{
  "n_layer": 11,
  "d_model": 160,
  "n_head": 5,
  "n_kv_head": 5,
  "head_dim": 32,
  "d_mlp": 512,
  "vocab_size": 2048,
  "activation": "silu",
  "norm": "layernorm",
  "norm_place": "pre",
  "norm_eps": 1e-05,
  "positions": "rope",
  "rope_base": 100000.0,
  "rope_fraction": 1.0,
  "qk_norm": false,
  "attn_scale": 0.177,
  "bias": "all",
  "tie_embeddings": true,
  "parallel_block": false,
  "init": "normal",
  "init_std_qkv": 0.0214,
  "init_std_o": 0.00456,
  "init_std_up": 0.0214,
  "init_std_down": 0.00456,
  "optimizer": "muon_variant",
  "lr": 0.00575,
  "lr_mult_qkv": 0.7,
  "lr_mult_o": 4.0,
  "beta1": 0.93,
  "lr_head": 0.00363,
  "grad_clip": 0.5,
  "warmup_steps": 200,
  "schedule": "wsd",
  "decay_fraction": 0.875,
  "decay_shape": "linear",
  "final_lr_fraction": 0.0,
  "batch_tokens": [8192, 16384, 32768],
  "seq_len": 256,
  "doc_mask": true,
  "train_tokens": 112900000,
  "steps": 6344,
  "dataset": "wikipedia_en"
}
MLP neurons of a small language model. Each row is named by its layer, matrix (up: input weights) and neuron, and shows model dimensions 32-95. Each number is 128 + 24 x the weight over its row's rms, rounded and kept within 0 to 255.
After each neuron's rows, "fires on" lists the tokens most often at its 100 highest values on Wikipedia text that the model never trained on.

L5.up492 [132 179 130 115 118  91 125 107 153  94  86 116 116 162 132 121 132 126 137 131 128 106 168  52 149  96 133 148 135 113 126 138 101 123 103 121 124 131 111 143 119 157 150  77 103 123 106 152 176 140 131  97 151 114 122  91 123 127 157 121 127 146 178 112]
fires on: "ch", "ri", "k", "tri", "arch"

L2.up204 [125 154 117 127 148 118 150 101  58 132  83 152 126 115 101 159 129 126 156 117 124 165 149  97  97 104 136 168 137 128 125 161  92 117 132 115 171 114 118 114 145 176 140 101 141  87 121 124  93 155 109 141 103  84 127 130 144 118 157  85 191 138 125 147]
fires on: "k", "p", "i", "is", "en", "c"

L5.up189 [ 73 132 133 120 147  88  98 143 103  86 139 111 119 158 102 137 141  58 151  90 164 155 133 171 168 132 163 155 169 134 136 127 109 146 128 142 118 122 115 128 127 146 122 171 149 118  80 148 108 122 171 117 156 169 118 119 112 120 107 170 152 136 162 135]
fires on: "n", "c", "ed", " 19", "ro", "and"

L2.up344 [125 187  92 140 130 119 144 142 135 128 139 163 131 104 125 120 114 103 126 102 127 157 106  82 158  95 133 122 112  72 103 112 136 134 141 158 161 140 182 131 112 146 133 125 151 156  90 113 161  89 112 167 140 120 137 131  96  95 122 147 161 121 143 116]
fires on: ":", " /", "equ", "om", "ed", "N"

L2.up237 [ 94 170 154  99 122 117 102 133 144 157 144 176 113 101 152  94  95  96 106 102 141  76 133 129 108 157 138 168 120 104 135 119 130 141 149 113 130 114  99 131 199 125 105 141 120 104 130 136 140  99 108 142  97  96 133 142 166 143 105 149  80 138 108 166]
fires on: "k", "port", "m", "t", "n"

L7.up306 [140 162 106 155 137  88  68 160 157 155 129 136 146 132 121  88  91  94 103 163 122 133  93  72 134 153 136 122 101 157 138 128 120 146 142 134 151  90 114  99 140 148 132 131 147 132  91 172 104  72 109 110 145 124 144 119 126 143 132 129 120 146 140 160]
fires on: "ho", "n", "g", "m", " bo", "year"

L7.up234 [133 130 144  76 143 143 123 126 105 116 125 116  99  68 145 116 135 108 172 114 104 160 107  99  73 106 121 143 134 135 191 107 142 131 134 124 180 105 145 132 130 123 129  87 181 113 129 131  68 136 114 155  93 128 107  94 159 162 111 136 151 141 160 116]
fires on: " So", " so", " E", " Sa"

L5.up427 [113  83 106 127 127 140 106  86  71 112  89  80 139 144  89 102 157 123 126  98 135 122 121 145 152 154 134 136 118 151 141 141 145 141  93 132 111 123 143 146 131 162 127 157 123 118  76 139 107 186 116 172 117 136 134 145 160 135 112 123 121 144 152 145]
fires on: "c", "s", "av", "ac", "k", "ar"

L2.up442 [169 127 147 115 135 113 117 141 149 120 111 117 133 165  95 109  88 147  77 117 149 105 121 116 120 112 141 152 115 128 161  59 121 134 166 134  86 160 113 156 146 126 117 153 146 117 145 101 140 129 138 122  96 135 119 122 145 139 116 164 143 128 131 149]
fires on: "it", "port", "al", "ar", "d", "t"

L2.up179 [143 129 143 104 104 127 119 183 147 110  93 152 138  99 121 105 114 116 109  72 131 112 146 139 131 117 132 136 132 136 155 139 106 141 106 166 106 173 107 140 123 128  97 173 165 151  76 150 145 129 132 150 127  78 110 119 122 139 112 123 155 117 157 149]
fires on: "ity", "op", "st", "ment", "ology", "ography"

L2.up371 [119 143 123 138 126 182 129 141 120 141 133 132 155  95 136 178 107 129 132  79 114 137 108 133  93 129 134 138  80 138 109 121 130  78 116 111  48 129 130 132 121 156 165 117  97 118 156 112  90 134 172 169 143 137 137 152 115 133  94 150 125 148 115 156]
fires on: "d", " published", "ed", " established", " wrote"

L2.up496 [139 116 127  86 118 116 136 105 121 163 136 117 111 134 108 112 146 151 137 101 109 123 122 127  84 124 138 162  89  94 177 131 101 155 114 150 136 155 124 127 117 137 119 126 142 118  95 138  88 147 141 195 103  99  94 130 124 105 135 138 141 151 106 147]
fires on: "c", "k", "st", "or", "ment", "it"

L4.up330 [107 128 141 117 160 137 117 162 130 124 128 144  91 124 107 146  76 125 117  96 105 186 105 120 142  86  83 121 131 123 105 159 120  84 178 117 158 163 147 142 123 120 146 102 173  93 124 108 100 125 139 134 118 149 130 153 113 113 164 146 165 143 101 112]
fires on: "d", " of", "an", "t", "e"

L7.up77 [125 147 149 162 127 131 191 116 155 124 138 134 135 120 145 183 117 144 119 117 167 134 161 114 172  70 123 107 120 139 114 134 126 115 121 112 127 109  97 113 161 135 103 129 164 151 163  95 137 109 107 107 118  98 118 161 101 138 117  89 138 124  76  73]
fires on: "s", "ed", " ", "act", " along", " re"

L4.up276 [123  92 150 108  99 128  91 133 161 196 113  88 120 124 104 127 146  77 141 141 136 136 166 142 152 125 142  77 144 116 134 129 136 112 206  95 126 133  95 128  92 137 141 145 137 119 103 129 138 113 143 125 163 122 124 170 113  93 118 124 113 131 158 136]
fires on: ".", "s", "ing", "ed"

L2.up211 [150 133 129 108 153 166  94 109 121 155 135 149 134 148 109 139 140 107 133  97 104 112 157 185 104 130 137 135  98 157 127 155 112 133 156 115  92 126 122 111  99 122 143  93 103 142 171 179  82 133 130 130 150 131  93 191 135 168 145 137 104 142 166 151]
fires on: "n", "ed", "en", "d"

L4.up328 [134 104 123 100 115 111 119 145 125 128 124 117 124 115 102  98 180 137 121 106 138 114 120 128  92 111 104 121 113 125 100 164 130 134  96 155 100 126 155 122 176 176  94 137 133 167 107 150 133 185 120 125 138 113 128 152  89 122 152 153 109 148 114 144]
fires on: "st", " of", "mit", "ct", "ment", "ur"

L2.up98 [130 130 149 159  77 122 142 125 156 103 127 121 141 168 106 100 145 133 170 177 131 172 140 163 133 182 138 120 129 123 105 137 115 101 109 133 145  91 137 146 162 164 115 110 151 111 144 136 149 105 106 127 154 105 170 166 119 123 157 140 163 142 124  99]
fires on: "ial", " For", "ful", "ious", "ir", "al"

L7.up113 [146 136 105 114 115 132 102 120 149 102 130 157 142 108 152 112 132 155 124 114 130 106 134 122 135 110 135 155  78 165 134 125 169 108 139  98 109 104 112 109 114  88 125  90 135 126 161 147 136 151 105 169 127  84  95 160 112 112 113 147  69 156 124 154]
fires on: "ed", " She", " He", " it", "ing", "d"

L4.up29 [139 100 140 179 156 117 124 156 108 127 138  86 151 124 101 186 146 145 133  88 145  99 157 128 136 134 146 135 114 150 148 163 103  92 123 123 145  91 107 160 118 144 168 125 155 102 118  80 117 107  84 125 127 148 121 132  98 155 143 149 134 111  94  94]
fires on: "p", "at", "s", "w", "l"

L4.up314 [168  90 150 106 110 105 141 140 133 123 101 103 163 155 132 116 179 112  89 165 142  93 142 115 107 112 107 133 101  61 131 135  97 127 202  92 119 108  94 171 151 120 155  70 113 162 121 130 113 106  98 113 126 155  87 145 112 130 120 154 141 130 173 134]
fires on: "s", "us", "ver", "ch", "qua", "en"

L7.up315 [129 166 114 159 103  86 110  91 131 127 106 137 117 118  85  88  99 151 120  89 121 101 162 103 101 134 120 132 109 123 119 116 142 164 124 135 105 121 146 151 131 160  98 145 109 137 135 156 192 170 127 116 101  80 105 134 139 130 134 141 115 144 119 116]
fires on: "e", "hi", "k", "ch", "ult"

L7.up173 [148 132 133 194  98 100 125 124  93 125 142 138 101 140 122 142 106 113 154 126 120  95 147 103 100  71 137 102 104 156 161 122 116 132 105 107 104  85 110 129 142 135 117 118 105 150 149 118 136 110  98  97 123 144 161 105 157 134 134 152 136 140 128  89]
fires on: " it", "s", "y", " to", "t", "p"

L2.up416 [ 91 149 168 165 104 148 141 123 136 128 149 116 191 150  91 100 171 152 124 179 129 159 146 128 136 110 123 115  83 105 121 115 151 156 114 150 145 120 127 172 134 101 126 132 179 107 110 103 121  91  94 123 143 122 159 140 102 116  98 142 154 126 113 126]
fires on: "o", "p", "al"

L7.up28 [168 127 171 149 104 135 159 108  94 131 119 108 158  97 132 144 150 149 132 163 126  98 155 124 153 135 118 120 123 155 135 156 139 141  71 141 151  86  80 134 195 106 105 131 128 157 114 126  99 143 132 113  99  92 143 174 104  82  84 119 132 132 101 118]
fires on: " ", " f", " de", "s"

L7.up412 [125 127 139 152  58  94 112 131 138 130 143 155  95  42 121 133 137 125  89 157 124 150 141 122 128 104 125 123 123 154  99  62 128 122 123 139  85 128 130 154 190 121 151 154 110 118 132 148 112  70 102 118 127  94 127 120 147 138 141 107 183 125 118 123]
fires on: " with", "ing", " under", "d", " pa"

L2.up481 [107  87  78 138 110 124 108 121 130 129 135 150 133 143 117 108 154 190 164 181 135 139 134 129 146 144  99 121 157 141 132 149 130 117 137 161 114 137 167 151 121 126 123 108 113 113  97 116 116  87  88 149 129 145 146 118 127 126  84 146 149 147 148 155]
fires on: "se", "ge", "al", "ve", "op"

L5.up494 [114 166 147 103 111 116 130  89 141 150 121 117 120 146 133 128  95  88 153 143 145 156 145 127 113 135 156 153 156 133 117 136 158 108 128 131 104 126 112 155  98 141 102 118 140 125 138 113  92 135 102 121 165  92 151 121 158 103  81 125 189 176 135 108]
fires on: "u", "a", "au", "o", "ro", "s"

L2.up173 [124 116 105 129 118 131  95 128 160 119 147 139 157 126 123 150 142 174 120 165 163 105 126 136 156  78 114 105 114  94 101 116  75 148 147 154 129 106 148 109 125 138 154  98 154 134 140 121 114 122 124 123 106 178 131 139 117 113 126 190 165 142 148 126]
fires on: ":", "al", "and", "tic"

L7.up350 [123 187  80 144 156 149 136 126 110 107 145 152 151 107 170 146 143 136 107 120 158 123  98 140 119 130 175 159 175 107 116 114 136 117 108 120 160 137 149 149 117 140 126 139 142 149 103 105 133 102 127 105 142 200 139 139 123 155 130 102 165 125  96 142]
fires on: "N", "aged", ":", " November"

L5.up388 [145  94 163 102 100 139 100 196 115 134 134  43 147 152 118 120 121 151 122 153 163 115  83 164 132 132 151 101  93 148 137 184 108 130 144 119 106 170 107 131 141 139 156 133  99 144 107 106 133 131 104 155 114 123 119 156 153 107  90 123  89 114 132 180]
fires on: "s", " |", "l", "-", "."

L2.up92 [112 119  93 113 132 125 115 133 178 116 149 102 124 158 113 100 171 107 137 129  71 102 193 115 108 101 133 125  93 122 118 130 128 152 123 122 144 135 109 152 123 150 118 134 134 128 144 123 173 106 115 117 103 141 100 179 161 128 158 110 135 159  95 137]
fires on: "W", " W", "r", "w", "tra", "i"

L7.up98 [112  86 199 106 137 111  99 139 132 135 108 119 154 141 105  84 118  96 147 163 128 132 135 102 112 123  99 139 139 108 133 142  82 159 162 145  88 113 144 126 148 152 123 155 105 135 143  97  83 147 148  78 143 141 194 108  94 132 125 161 122 121 161 128]
fires on: "en", " in", "s", "-", " pro", "b"

L2.up275 [121 171 114 108 153 159 103 124  95 108 116 100 173 149 132  99 146 134 116 131 133 167 114 122  89 116 104 133 157 131 126  87  98 138 136 121 121 144 158 116 119  59 142 118 165 110 171 147  90 149 171 104  97 128  89 128 141 163 158 147 127 105 113  90]
fires on: "ex", " so", " So", "ough", "us"

L4.up163 [ 96 144  89 157 127 140 105 126  97 102 163 103 143 155 145  93 134 132  87 130 147 125  99 101 109 106 109  83 123 154 182 145 144 119 127 124 138 114 109 137 130 128 114  68 125 135 171 143 122 147 153 119 133  97 135 137 106 141 128 119 110 143 103 107]
fires on: "us", " me", " comp", "o", "ough"

L5.up396 [ 84 106 114 123 149 107 114 129 127 115 143  33 114 146 129  94 151 139 115 138 114 164  87  98 155  94  92 124 124 119 122 154 111 152 131 152 154 152 132 125 127 125 134 132 143 116 135 138 161 149 187 153 152 149  98 108 132  96 145 144 142 131 163 117]
fires on: ":", "om", "e", "n", " of", "s"

L5.up55 [123 127  79 164 124  81 104 100  99 131 147 151 134 126 157 112 160  91 115 102 106 188 129 138 117 168 126 163 179 147 117 119 183 122 130 144  65 128 107 108 118 144 159 147 118 116 130 167 105 145 165 167 157 120 120 151 110 106 109 133 166 161 143 162]
fires on: "-", "ed", ",", "n", "ved"

L4.up189 [ 98 149 127 146 151  99 152  79 182 137 123 187 125 153 145  83 119  87 125 120 111 115 176 176 147  98 159 126  93 156 114 127  97 126 144  95 134  98 114 183 119 121 108  78 119 126 158 127 111 159 137 159 147 118 131 127 143 129 109 164 112 162 167 143]
fires on: "c", "z", "u", "s", "\n"